Weights of a small transformer language model: 6 heads of 64.
MLP neurons of a small language model. Each row is named by its layer, matrix (up: input weights; down: output weights) and neuron, and shows model dimensions 176-367. Each number is 128 + 24 x the weight over its row's rms, rounded and kept within 0 to 255. Numbers have three digits each.
After each neuron's rows, "fires before" lists the tokens most often just after its 100 highest values on Wikipedia text that the model never trained on. A number after a token or word is its count.

L12.up589:098132096151163136168161167110162140119104118134118183140121124107116139138110147150132123138110117074158141104147131191148106134092141110149110113156116104112134141118118120164145130141138140103132096137078102157131112188185094133118106092121138149119121144156107094161141119140103139115166078160126103114128136130129128170100128110134088137185108130115118097139171111110130155134125158132161144140108150090168138151126104132139106134162128106137133128121178137110094114136112134115125150166111145185101159113095107099111174156142161133152156105111126147136095132070145131193
L12.down589:152159100132115143108087100124112148133154116180152103152138172155095124142105106120084114136127147128118142166147124131130139206133136139119173134144155126098134099133129104116115064091107130110149126129134178120110153098161129105129143164126101142125116146122155098104135129142115142160122125139133101086119108124082127093134162082123109091164138177116096125129106164158129121131128091117104116102161158132131168065139133110124136156166149096146105103122145144145129158129134110087131124142092104094116138146136164104099152119150083081136160104122129112145120136125123140120
fires before: "\n" 55, " |" 9

L12.up1216:086134118110154142110145152112106155124148102142093140133118122162127109201127109182098132116124139150130130128140126112122123111132159114138122061176185166140105116153153159130159119125154118122134095119121147117106123093106120135139129136095172118115130119143102112120107144072130142156131105085141113106160098091130096122156139159116131178122135124129117151141121118123138163125134104125108136145137113161119111161109141100104145132163117111114118125104118152148134103192113125118122125131110143122139137110148136150120167115122104120165109153106155113123106167116139112109
L12.down1216:184136103133115146146121069131135120092148145119102138120117112146100155163135077100147177146103121162120121110139162098113098101148112095182103148127113095144098147123118071147140106120108155159096128097166094151133093084110132130150196161117128167129146113147160124121125117138122127108132125132129154142149121115147118117084142123109143126145089124138113127186121122103129138079098120125118159133125139139114137118135090094158126124113164117088108136109178111160107111128077115143116110153122156074128133137124140123110130127122102135091119114145105098123135097113138121127
fires before: "\n" 43, "\n\n" 15

L16.up808:092128124087125126113128139110126152143134135159127140096115142116102178138164149207175125116090123121089117116170140104120114142113104140111148117135124119147132158166120124128105131151153131128107122144181136107124124103158157120132129094133094112103120152130089090121118111138111118108124145148132124126163143126112108144091156158085165153104122138121169090152137081132162084142108111139150119124134165148098160127145161132135114179140154114111179113101137162104162160123141111136145164089130191147118155093177140137104184175130108129098155100109136122119090102142152192090
L16.down808:100125131081117120158129119188171137117110145074157111103133091158142143095131136167160145114097137141082139124152133139124163113144128127108112117112112110139111116169111144128129120166148156081106152129102156107127126124092151157093095138068165118107165105114138121106171126131126133114128083126122174154115163137170113181134148110100107151156171136102123162150120111111113067137106138102171128112149115154150132160092081127155111123111147102100129094135124138090132171155120115120133134094091138221082173123144130113114162125108111141101135157070135104145139110107099143094
fires before: "2" 85, "1" 11

L3.up1163:200096134163101138143141149136102110150103130117137163082080120133108127083172135131120135111105137128163169102131099147152101126161146137102103141114129118158099127109144088153137133132132145158097105081125141144161165098146156114117109131153142129098138101110105151106141102118145140161154156118156164117143122123133139120156107149133130105106130172156112129130143141131169168143107120103115147111116097129137081110108120115133141094083146128160108181113154137095090154155119112116156098108128102131113103122112182136120099139096118110171125113143144120131119095164107131112
L3.down1163:091118121160116175171141148160169095151160171149089140137146131121148155136132136125094130133156122137125095120099113123084145117143093124102146120142114197096153112147103160129124088118104105130080148129135120103090087128160103155110139132144139167119153156124154148115177130142108136118139150140128100150143098122110130115144191110105103085169149168177118094117085148154107114111120127150142156174111150140107157142090125103168151115152108086105128129159132121109109114142121116083118134118143096145147143147097141186122090108100104165151116120150143138134136135118120111122
fires before: "\n" 31, "\n\n" 26, "===" 4

L4.up680:093152134134152099135146106137170127124150173087115152144120136128078136155150161155110120122106133149115114098107160139101097142141138051135158118126136119136135172118139132158130079113151150146122064123110153134145138143099101089138105162174157147172092112127125123178126099113130118132126123106118089104165119132132152139148147157137173143160117121154094135144158144146135116125113151102160123094124138170126113117142137115158116126148121106123141151107142115128092132127098126158135072190105105179146110114162120157117114118149124128107136080129136067137134146162107157142
L4.down680:143178094106146157116160157083131105150137154099138089175122114162157118119115118105097113126165112139112110085177061107106154163142087156123133116144103116132119199133142126104144117106150140091133113104145155125106091113037135119138141140117137167133108165119107139098149142141126121117112108106129160176143093107147123175090162129145089104119111139115134129152121092115114149121126112139139121126129109121165131121093126118163143112124101126167133196113153171121147135114126156153139132114135108146113120127150129102119119122103139137113117120141154167131151103045126131117
fires before: "1" 26, "\n" 20, "\n\n" 19, "2" 14

L16.up700:116118125104107111154077136164133147107102157145138118133091173103106157173119129172098092112145148127141162133088181127131171135119134138115151150155160139159121149094112177142120128130116138160144134095124148104117156094126109182110164143136157110147114156145142095088123113084149129106157107084089100144155115144096132104118151105158110102134169133143143104104107133114147125154101114143146123118107141121108117121101165080106072094128131102092129126133141123102143134122142164139112128099110128133088115170123139111164091129124150114126129121134130111164129094128120135171
L16.down700:112125144139138061135133110130075124108172183136073092144169144131132140148127163151145137105157143129139171126141140134157141139128137070106135131086111142121114056115112139113127126123159168134197127080101161119140137126115128121128142151132132120097095123183158162104100086098145106096167146121118117119112133144159095140103129096096112107147129123099116111113171153136091157107106122137148071166139173144102119131080111107131086092123109138105136172157139163124139124152147182141127140140163082128141143124113124145138086118122148131105140135112123130110123161139120096109
fires before: "2" 14, "1" 10, "12" 9, "9" 8, "5" 8, "7" 8

L16.up331:145120085144140121137149125152131136121119154096148126127109131122124121133150114105121159118157137156152150091131152129118129162102125092129117116114155193113136123115092161113147142092141122116115096104105138096163125172120117129149172135144148116119117157103160135136148123096178140141081148128151094138100104158125105086129116124102136175158123133129132124139172088121091131168178155149083194144109113141128103135138165099137116165104128111126120103137117148081128127152139169155154141109092148093120131136096103144114165117173144168087093119120118065136124153130130122143
L16.down331:094105154139125115119141119137131148110144112094118152150096105092140100146097129117131149162126167121118123150103152120137134179095085084140129141123167117140126185119198103109116122174134140162118141127123165106094142152145127145146130130134160120113133137115124086131155131078134078113121148171173126112108096131097169090144110127137121135126097137123097155124172141108045106097107126159093119153135134130106097088157103132130127114139087117115100147157124120111147125150134147105107108130124143121117128112121108064115167118148101132148151120119145135110091078135129090135
fires before: "7" 13, "8" 10, "2" 9, "0" 8, "1" 8, "9" 8

L12.up284:121100162132126114180144112093157125108138046170135140158151138170107145141104122159155117129141142138130185128117142141094102170106097107133171137158128114093077132106122138149105101133095156099098131117141163149074110159150138142106124134136125162148143138159119121143076133132136123118125125138126088170157131126120079115114140082123132138162123119122083138075124154122103154127124116101146136138097124138162139103135156119145118112102128122140127129133221124150136160144114109119143118112139125172107124132150111134141132114114171099119129094141100118137098135133110129110
L12.down284:115157085118115127149084157202103133155133133140120110189099147114126115180165141130149126121120128116117156112131162121147127123123123120096107104151140126117147119151129113113117111156106129112136135119088110111109144128143151127127129113173123102175086064156131171095118138134100131121202096111084136151134149111141147175122103092148145156100115147151116146120112133139116142130134100138156140118091123158133155092126088142107116087107125078152104157125176121124118120103102113107115145125143123157108103158178161165102175090126134086119159102160108101144124125128136134131
fires before: "\n" 37, " |" 12, "1" 7, "0" 7, "." 6, " | " 4

L16.up1243:151142102116150101159163160086163154138152113116102107140125155115131157126154190154138145146110133118084135156108119135105150153100103139112166136113118138122097128119161125127105164113100139164108114104124119164115059101107138125126080120149157095109145106113144078095159181158114155127130145144153153149153163114178107153077128093139119130172126129123121113161114140139121152102119121124147105162147148174108149110125125086153163145145167141129183135146146120117093097147131118118122101122135141110125135142129146153095153144102134099140125132119092138162155156095137126104
L16.down1243:126118122166112134086145138153101159105127119104160131105143080161096178098121115120137117085166127104143117151143128124094186139168126114158110141150071093120085122135146098141126100155155116133120122137107129116140125127116098146105126145081174104094152142105138112164167122118104126134117108065131138113105109140110165142044148142117098126157157118170132083123140141127141120153159094141110110137109129132118124114108104053103118138164164108115154120144117113114127134164111154157117080108120120129118131114112102119130184179140114090134161127117136120134078127119087099094
fires before: "2" 52, "1" 34

L16.up130:110122132089146141122133133089125122109118114124111149122100139149131123065162155150167126085172128128159132144175103143132123159133117140117130122163133093185108134163144126141135131137105154139136120099148133146157118142183175091108151130124103129122128122130100133162156129139163144134124111163141116105147106110128109120101093110095099122139130116130133133139121083184164136115140149119085140153132125133070147170118116088131158139134173101095124144113184140105112125169176120085149147107136106118118129118134121087131122109123120139107128196125155131115140162119176148094
L16.down130:114143129139122139128136098114118123146132148147150120162151095141142162113110143109147141138130128184157144149127129108143143127151143141136157127115091149157121107137131125131144117163153100120153128139147110139142136140142129104135112155131173128158109148119136125126138094123127113067104136094131105102168104102119157133106110134150128087160190113161153096104169095195138133128108067125129106137139150105154112136099131094089152127128149147159134140157160144125157110170102139163129144134063114117109120144149137135124086168104064111135115156110168110143121159180122120100
fires before: "." 28, " | " 23, " place | " 5, " |" 4, " | ." 4

L16.up338:149137117134094112159162116135180129181126119115084130138090154131127128101140131165136140140138120144117122118152146119154139155132175121159111099136107090130147107151160121124160165135092091135171127084150101065123135141099144079101118122142152106140148129162118168150150094125115159096149155094133137105117135126134108093085147115145116135111133129106085107149113120088133119134102129123104090123136171146127131136106164055178100127157112079050098120148110164130144153133122140160163165115118151194132135139089112155118154121132156114086153151132123168141116115126126164108
L16.down338:101129152120105112123104118157137117134109147108136107150131153095156163107131115092101129111134143161087154097168189130131138143123099120146141118139146132107173139116164127098125117119111164119117147150143091119114150127093112190114118135100147127124162110141117128164116058120130140035112157133105148135120134134088121193142127149118117110148119110145105101119130167162135135136155135098128117131147131089140151152137124025119170110190101172110137136130155104113121126104103132144126124112124116178101108106115153133126126131096156112107160089108126151146100122091136113110
fires before: "0" 31, " | " 13, "1" 10, "2" 8

L16.up272:103100106124110112146132111136129137164136098146111121090145146121087180126119118118124131153127096149141108102169125139113141093145152133136138126122106137144106110161122158174083147167109136110107192122096101158122162179117125147103154116115130179135145126123133142141117097140152119077079141109149131103146169152117124153096137161081119130142123162123137154103109113164135106111085096115167125086080097170129129091173098120099137147137114096125152158088131114128182107072136147094135139113169111095102133141140112115087156120109129118120125154133127105107143142163096108119
L16.down272:122154105142155125102129175139140130158174139091130154127143130113121105134127124104092160115132096147114117124095078139133114143108098144095104091112118095142069137119140125114176120145170138145129129113149123132129110121179120129139130133138125123145149138132123143127145167110122138103143138159125191103112150147165141093119143135151115101183092087119083121133151156174164127112087113099120124131155105122152111121120134143124143133122143107113189112102134151147172136177162157114166107145154096109136126129121127124142147128132094104118139142126081097105135130117152138145
fires before: "." 53, " m | " 4

L16.up1005:137101151128123145144103134133092132126143096115118146140123153167125138133118099146139097131105083130101091136128128139140114184108122120160142156150116115127085145144137157129085135116127118147103141102144154101133132145109162100123137143143167132143099117100116118112131146137112080082169129116127178115140152123123079123114129125118153159142159103115130103126111115133136122155135138088142120151139184127142154133158134040130127134131091134087089117143123103142093105150123149127092089102129157152137155128140129123172157151119128125095134091133118116111118147117118159187
L16.down1005:102149162100137133126128133116153168096132131148154107131125125134107119057115126152157100104134127094153139132123158115094113105098120137169173143109119097098137141153121126147095120121143134129107118117093092099119144114105134120161110106171085121105139131118121091144125046177168156142116090117097111094153132168114118128117152141113116109082115087154146121168113112161138093126087136114155113145129126122120145093148095109134140136154102118148110097130104146133177136106099104144100126123052114123132112148143139122107176152114099152143148132146183113154111151127107154116
fires before: "2" 50, "\n" 13, "\n\n" 12, "991" 7, "1" 4, "4" 4

L4.up558:130114085138164136169132164122101126138124130160133130108105108121151140163143111075129144121160158150093150100112087134147131137120139115138122134133117152155132122123145065143131123110104119150106135118082153128156107141120113115153180144169121124100089132102102127133096118124131142106117124151131129169151113104148147133110103128124124100162116129160098083098120124163133142160120122163152101150112141135135178082151179097132127123130093140161117134127093156107156105115157084128118077128147094120075144129132105122142108087128131158173133077139177101148130146135090118102
L4.down558:148116110105121152139124117119119151155102179096147154114164092087071104127122071119153198102136130091101179126118130141087133165105092131148069105118088183165146131134156104160073076105133118133137120143142101132128119125122121124103139124147140133130130152146126112099129127080160121113118136104110146143141134107120097121101143160130095112157136094128156097131108145122102090105134136156126121124071142131150132111121121150159150146110139115127102133129123157126123123114094148158126092196084188141147147142136119106097130146120116138147129092138102115124170148139160169118
fires before: "\n" 70, "\n\n" 4

L16.up982:098150135143106134165124164116133133177152143117163090113086153160163152128156140119142139122128079119102141106129137135098088107151145145157123082093143129121142139114091094134129186167102160122175123140127121111122115122144152126096156126098158146112147133146158122132130098099131119111154148146126140116104163150101127110106157112148113072153134069137180136149127168127134105105064150135135144150159136141141124131147117075128125144119135156110142173140153139157151092104134163102152127099127176120123119071136164129114156123134119164147127156105120121141112116101130162147
L16.down982:133149158106140144155141141123140117134096147141115128116150161151133127094135148111098146115123126131099116115096087164128129111123138145162128102092116123100117119146098125129147157158125120142136119122111147171126122120113096078148142113142160136130126136148165136118125103114111156107065149111112085119125121115071140159048114167161083167148129119144104127133114121160141160117115105168162093124158137094075138093145095072123153111104112139137107103161171167107155142149114146113162090115165102097132126108104171153107118123145130159080089132095116127159114124096146162135
fires before: "." 22, "\n" 21, " (" 9, " |" 7, "% |" 7

L12.up1254:114102113102097122129157206124104111113099160155133111138102116104103083148182153133101112134108118137106173155157130102122107134159145128104154110128130106119138133127115150175128147117114109093133125170119112109127159140162142103153093120156130155140121071100126145156095138098096128123126096141120130120117166160160157113144158152124151150182098142114112153081172122108109152186131139125152114121128115133157156077122167112132131114155085141139132120131162105120142181128111133117114107140090172143138132142112092107113132137092132119108147135083092150118097143123113143102
L12.down1254:126100124114101102153083114189109156138138137131106040141155123106142115145119095142158171145110131145066115111160129160148124064106147139111084098140131135063131111138102114152130166186095099080128113108138101158114149151103134174113137132141126069141103093160122123078113119138145145160141141132085095141140117096140172129124150105131177162120101118130169119109105126142142141118125079124142085110111101150102144102115098125149121137120143116133130138146117105112105098135100095176125173180145160141140136116145137063121155129119128106147149108150126127105104128150114131101
fires before: " |" 25, "\n" 23, "0" 16, " | " 14, "1" 4

L4.up1485:193124101143127147133130124132119113110123121147112167141148181106155111150100168098136108102162152141158162139138149106173107112113146134138150137116113120156130121139159111144117117115127123124145105158137107102100133139159129125079134145147184153098153121118166098153094152133076155092126113132116125110117150137126150150120121138145149149101110105115099117137141134091129158118159100097104107114131117072133121085104114137122102167109195117119130090137190091116145132137139166098121136146169161132156116133107142142152136118121131071099095162149133098124117107162128102114
L4.down1485:093161079149099143103128101092117133135105149159126108145129130152109115136109113120112125150099103129158092158102147136123168164113185117139139115159118127144125139136164153144146147132131126124103165096159143105126188155157083106173083070107130105132160132147141102095154131185103123160137103140102138169126105157084141171137109132158143110141138130131158112111097122133124095122117148159125153086151075095141100131136113127130119136149130130105146136150135141096093171125136138145079121131066128117138125136135122111097144129114107151094143096171112113135144139148130150109
fires before: "2" 31, "1" 20, "end" 4

L4.up1243:118112105118152153124123139171144142105178110179129127154099080171146133088162126130097116107148142098115114180135143142148105129054130095120117134130094115122079137147092142184078117068113166107120094112107151151152158074126109108156135161117152160141119122139112140128117125140120109126151148093155158122150121166158085137128109111111130135146098100150138114118148122180101143123136148140162073099148135161120167143138155126106146123129095080119128106101098148165098175124129103132128095097133114116081135102148150125136143172126111116142130132164120084153111108126088132125
L4.down1243:167144123144138120088161203137163157133183112119133125148104103160140133136143118154156118137109102157089131138126134129092107113115121139094157120163134151105109136101155109130121161132124164130150032080128128165142134162095144104119123165155144131099124129114110124139135143130121152073148127177148157176113126131147083148066103160104129124142134117143123114115131131147100120150092108170139088124137167143116137121110160141113130099154120126100149102102124144088147166141093142112106096152117116109154098144179153140118169112118153111152122108155151156127134121104116093098
fires before: "1" 58, "2" 27

L16.up1207:118115128149133112135155129110151137144114133120135083103155122123113148133154106145146106132131154141149146139138125128184133162101078110106127114100147129135100115161182131147112127115107123127136199132067101123145156124182147143101121114138133174125159112117087150122101054115169127096083100109160132112144125139145135137120152164105179110129121128157119173111119107081113134132132112151123137151134113126131123106133146092148164130154134124104134120092125123130141173137091152142107144099102156108128151094174099110137147131093099151134170166114116129140181171138133133125
L16.down1207:153134133082096117125133137137120133128113141114123119169118151134116144092125078173142102117149114061119104151145130115094139127117086150124116127147143120152129117167125108093103115087112118130123142107096144080086155149090140167096140150128165112070134154060121109168143098130151103131142167127151104117112140145131169106097154132119109171109136144117110122090150120182131137099129143125120127152096144184156134117161128105119116136160147083134111184093156183129138163089124150117157123150109125164122131147139116107114123141127114128144138140111132141117107109154091140071
fires before: "2" 32, " | " 10, "0" 8, "1" 7, " average" 4, "ing | " 4

L12.up130:089143088168125144160136139118146151162143125108130161121149162142137166137175184131162119135159146128149113160116146112164093139137121116119112135143154144184104152143150097168095139104131164152140077136122139109086133145070111137120129154131119139091128086100148099149151152132120123121131106116126150098136155098088099160129141140136122140156086164140119109066127153142104138141135128127111131135103141081129140104115152101125165094146108114101125164165062093094095103119147161107138134179152137099103115136165081134109132083135117091107141130160148111149145139097130129143
L12.down130:121111137131127146121124110120132095103147092117145122142161132105130144126131151120164098141116147091111103148130135133100148160162136140114104130158136141149097133153133120126138127125137110109141146114165156137117107124125099162120084126126112154120121059096138105173092155145102140121145097126113119124127135146127113146082160140136129119112118143112102111098127122142117106092155130160139131164114086157112150140108085075126130119163115092109132110127078117153097096132132066099120112159084110093193157091112153157200138125125090136096141137105147129124092157146085114108
fires before: "1" 29, "2" 11, "0" 7, "7" 4

L16.up1420:121133116079093112142101089100087103100091151125122145111149134143164119137133132164107189115110127115122112118070100126115126155116159127160122086120139132095135089140149159155134096079110122140114095168102095157108116109108169119127127117145112165132105124107131140124111162143130114086116165091081118144122113150111065177126135155116143159088126138129153117141169130151178164152092122148120104109143129117120135140178121123155107114127165125124170123125139130119149111172090093114164153127098158105168135102116147128126132146110132166144133091119090133118161117096152106157
L16.down1420:166142184158128155115108129108117148114151148111139122170172109155124107111111087131115181139146124165112151136112133042103132178139095091159092114123115112137141143107123118133141105125147113143158120123166130106085100151180155130121134153134142119162134156129124126136109162110137120127128104132140096134117145115128111153144108130131101155108114147172143142110104104128117117125137110121118133137111148123177159114097096135117110045153106108096112170159128103162144125168120155129122142112107138130189167191121136134132143130158116130145115104133122124103118161142141173136
fires before: "\n\n" 18, "\n" 11, " The" 9, " He" 5, " Z" 4, " She" 4

L16.up248:064132134160114131126137095093104143104111113098122120139123154125107163144145124123098132118103095101108120142079122127140138110148136135143145127124099104120104090123105160166071116135169154157169141121108130149117124164111129118127161162123156161128167163126088138169088111071133153108139138090165092132098125184103098148116155113155126144135164109130141143125141111128100112144100140154154142139125140116073134113119154117129132132184132106118101138123140156114120081147138150125106140114112115082136136139126131139116139111135120106153082152141129120140120130148147137106
L16.down248:122176117140142085153088151131118120116134173127175147135152131108101151131137113094116107112128131154135167159156148063131149122095156107125155121157117102123130088079107127097161121134128122172169093117146116114147180089100124101110157134156123145145113157141127117149140113123103116106115157084105109099107093135103147129111125149112142116121147093118158137141116133122101125083120127139186125146125091081092112114158107113081127149146108122117151133152174160150129080173101153172133155119112135111107136097159128130183188124157158150117107162104169164139109104117141163151
fires before: "0" 26, "1" 23, "2" 15, "3" 13, "8" 5, "4" 5

L16.up744:137124084172149089141173146100137129132133191113101113130156184127122114114143119134103101152155149140128127116138147086152144146133125092148132097116149113096147121126094148135103132104140165124133102109078141108135165118123116152155163141122150111135138147162101178097154116169129071135107158117113137113077114152116094106084181127150163099132141114139071110143135127121160162125107114126124101172139138110155123126128135102116138121094171142140112126148130082136122099065139162168104065130119156119149131110122148114113154161149164166148104134106123135137092110199096128173
L16.down744:141126097133125166152100131102111155139149114124110080101129103115121147155150147118129181123131088097115151103142115126172122104138139117133151160130151144157201084074100119144079141136111132152136130116158082112127127146114077148191136139168114109132126144179126119143144141124134134125132135131126106146138117144117128117107098143115128175139150161128149155135124123094128123142152174146139096138124150146101101151132141043126110129080150169113166195146125160069153126112100109130114138085095114123110139171179095145135088138130132168095113102139116143180146131172158087146
fires before: "0" 12, "3" 11, "1" 11, "2" 9, "4" 7

L4.up246:135135105105169115167154132132137116150130069138147145126120151154126138144135148142130107110159134158135118119129114119111114133127130120154122118118088141152119127128122106122096143114104166101122113127131085112129128141141108139082103108145148155138091138134108177135113118096092128096088112155111119098119107182107112104104154110118117140178126115130073124159151146122137177115137166094114096112140151116116163096126123132122138139149139159120114096124120124117139091155132063125103156119112112117105118113123157169119133135113128115139129080174141100110126176143088103126
L4.down246:117121152111133127088118134162123156119180122163157144154166143133111113136088123136146131120109145132128138126116130119125139130151173168154104132140145135131137170168177127130140117146138118142152109060108106058119104136145124110164129081132147074119161146136157162117149093141114083119145131110143122154166077073144074124103088136134100097124128123114141167140140130105115126136109127137165109118158123162169116156097105133130132105130134124114085110154171144177100144178097140163153095124100135116143104162159131079164081068161106164100124157132133166107119090124145106122
fires before: "\n" 55, "\n\n" 5, "at" 4

L4.up1417:161130125098090131133120102173144149094120164126134113111105103160094108183150139122120141128093153120137102132113137131159146102140127131132108115133074146114123158103123129147090089167130159111121112126107150123117118091139146143102111083166144098132167132125091095105135088130149112162104114118162116122126104149140105119099082114147152132146101134116114168142152100150113156128138148114149109128099164102141124202119135158128082154119185115122117116115124123100112121141133134136100137083111129142133144120121147135149110122142127140178150097094112170137104143113107105161
L4.down1417:119135151114108155126145149172122152120133189106132105082166102164096149157125141119121097099172132117110137141108136095122127122133119100125090128123123162106141144154123164132143170079119142145145115144143090159103107131161095133147100115101109125114121082135136153173117135143088104138152109113134124096129115130147176168133140155094162118172157095147090109138122127135154140135121099135144122136153116135123144155149085112127150166126141156109141163121123102124141164127159155106116089136112120151142124120128135114124125104138125092133155200101142108140127109098140109111
fires before: "1" 29, "2" 16, "a" 5

L4.up1186:122097108108149145139094152108154122101124076099142122105154102198130106136105129136129106129133131134146098128132120125142143091132117117131140115169118092137146142119103093123134101147127131140130130134142122108145171122127134117120141146145151174140112106105094123165133122120139112102136162152161110087161113132149136115064147161141114167131126131141127139124128137126138147166130141112191121100097159125124128162100103095139133152137160100106095134141112176123157141122087125122112084129143131167146146114082132096136148156144172178149113138115104126144141095145142123112
L4.down1186:104114108099118139112128107128137138118135116118113149112140127117133120162136114082130131119149128124121093133110119104123141112131117125138153132121120126111109162142083191108185144141158142154074154109158105149149084115084126124146164156126102163121146122161125136143125124097106100135145110109147189136100110133168125187126107140136099134115141136137134156133125152117100149105089156143139085140117121111120130168140119127108143133160177128100124127126137106072167097128108109166144138170115121108103100170097164115116131111148110100143152135178116104149114128114158126122
fires before: "1" 61, "2" 23

L4.up283:104117162156123147132126104121129123106089170109106123089088107106155129136166108098161111120123138129126120174141154166128088123095148165091099138109097121120095127118139127112142127171142150134128126096133145137133120110144130166160085123114161123105126147173131120119156120129137128110083136132144130155157103150173093159147100126132148129137095118140117119144132143149142160103141124104124122103123131096088144124130144132119171180095089112137111179153151141066139118092127135167152154114131117140107114170142104156126139125130157121103129168144161145150168123088129143113
L4.down283:118110109136125143146165168152124134142130118137098110143096201123098124204117151149110129148120132121135166090131122139126162164119146090123115140118132155171132138121125089129191099151138145128117149152150101083124191114142156148123117159134140136083125142120149150141152149115124105132144084131128116109092103140067141158153156116118110144080168100157133142122146124151106121114134135153185134094129149166125121156108115160104127135116154113097116103156080112085145180124124104132128112124046146136127173095130106108126143126097114125123118104138146127098117143166118108108
fires before: "1" 32, "2" 22

L16.up1383:132159074073166100128132132126145143137163180123137142060130139158163126109135118145129106148141103139104144129138127118134136124101139162074140110131143158121124115172091124172126171143176112094152111116122116144153162192112099119104126121104151147153130112161164161154152128085075091113121089148138105103099142086135134155106150171157113088099134127096147128109104149125112102164143107158163131133108183106132130125088147097137093122176129082125109135131121123122134140124095087145098161141106171135141145101102112157148094117120118137128116121121119178138138091137143126135
L16.down1383:114134110122134133122107153140110116154106126125134135155135110126130139092169087076146112098134162121122158107128112162139153140120112151132129113104109151146127141124147145127136177109112118144165129113149132128068134082070159149123105134112142073141135132140125156132159145132175082143165132128167125123164146130116133139150128143122155157147137129137154138132088170104120110147140134109114167087123092119092163105145135097150101148159117119147134156134139119135138111108117136112129108131113139159142120115127123103139148146128140053131170136111194133142138110177102117120
fires before: "1" 22, "2" 20, "0" 12, "| " 10, " average" 5

L4.up1106:113152159110137132138104107115126145117149110130110164125125133132110135130143145111129097128120157157121134198145125134131105150084122106073103117151111124104149129136112128151135106125090153172126091123152114094140111117105114117149123129131146146149071133134141091143106152148128093110134080134161116135151147121118138156211185082155136109126148119105102150104147148123151123107149111131125149111142150102089130138114131121145128110119098106060144129145122116130105138178132141165139128109138132120125145060204133088118119086090115137152111131158098125166110152092098139130
L4.down1106:152134123119119115131106136107087158175098096095079150127095108107112133100138089171139135106154113130087141154162140088130107105134101121091099119092126123152124137152171132143070144106105143119130115110112101119105140094141108120098151144138097156124154152101147135143152175100168077111161180155120141125142126137136168116104126122128120108133167097100138143109106120138104085124121113086143142123121128180107158138150133079120130139174089117155174168132107152126150156136083113151164137138081109161093129138159141114122115171131129116122135102137146112126119139129092136116
fires before: "1" 39, "2" 9, "To" 5

L12.up694:130141130105135140109125147097108148092125125210119134121140134142113142141148121139059108108107139123124130137136152113106128151117124133068125147111148109146136087088081143126133127125099180154118142147129138114177140166163169118155145110123099154122122149111119100154089109167146089140138120126099148115152149135109108113131170131160096115125123094156109133111139095157151182118120123093152112127148134139156105123138125113157073144139119100121109168112136164134147112154090141112113099184133154153121084145137108145094153117114117155105133079161105119126095177118092112125
L12.down694:093145110131131180126163135147135126129167124123117151157123145125093104091122123154086138125111138184145153170144105131101120127157108119118148134081144131096195097126100087149149154135103145149148105135105137122182148130107124140131162141145145117120119125114127112145103064154161110163132134091092085129099115110137151141126137138125142134132091145172101154153139131152122141116174056111175135133121105120120113092153137112165138152165132102168115127071144155151120133148067142113103126127078102146093098110136152135111133131115082143105167161102110159115134145150138115123
fires before: "\n" 31, " |" 24, "." 5, "0" 4

L3.up785:123149151113121131145129139146109164157120184143097139144099117168122132118120128140129114119187162104137149164164122103146120108095160120127155177123120099131119110075129171136128127098117163150141116107176146099147144107142106121152129107112152120134144089174120154130155141112139159130140149101123159141175124155113148119121124121140127121127118123114099135145133085106154115134131123068146095136133147101088138140137138122155121137102150113174108095119143120162126159143105100107145109172123171130159128110148130156111137166120141100148056129141119083163097169129131135125
L3.down785:105093094100151111100139165131114114137122128126199123120102161130142105145151096105118128165095106164072115132112092102110130127123123088101115120124123128086143111165117107126153158112092114130104145099109119133142138103158144138144103122129168126115153094128128117113118105120173153137168112174165128086132113111126092129089112120138158121119138155139137103096073129116144158111156117109129152122128110119108145141143124102117157112133114118075111124114104132160119091126148131132161133121147103153134095129173119155098160122077075148095136155107166141115149140115105117120
fires before: "\n\n" 30, " The" 7, " In" 5, "\"" 4, " In " 4

L16.up1386:122122146142116138172117081124154128089139171120126152106125107170101154133105122109123152113124080093118141118148100127157078102130097150131104105165134166149177074120184140132161135120121187153110118073142115114139134170113077106134127124084158127102165090097155105121103138122142145136089131170116129142144164143107151111130155141151139114117161127150139134132141122098113094098135128131087122106121155152125120106163164139133122113134130142158138099081135102119100122127149084162156194144109162132118121098104149130149090119129102141131116116157101115141111148125129160148
L16.down1386:123092152124115142048134110081102160204134139140125147091112138109138101124152115093154121136142142138109120159102150098080127173114149134126138140087115128162176151125141128096135166127119143139118110140099146132133107110151139090104123137145148099092098116128135090132128163163078133119150172113126098134134193147110167112123104111124142135148128115109199139109115128153151111112116155102135183138102103138137146134166158134122142102170148125095116172117134145127161093089154133131102106103147176099149080087143120154129172131112147162124113153134127154116124092143163117149
fires before: " | " 48, " |" 11, "." 8, " (" 4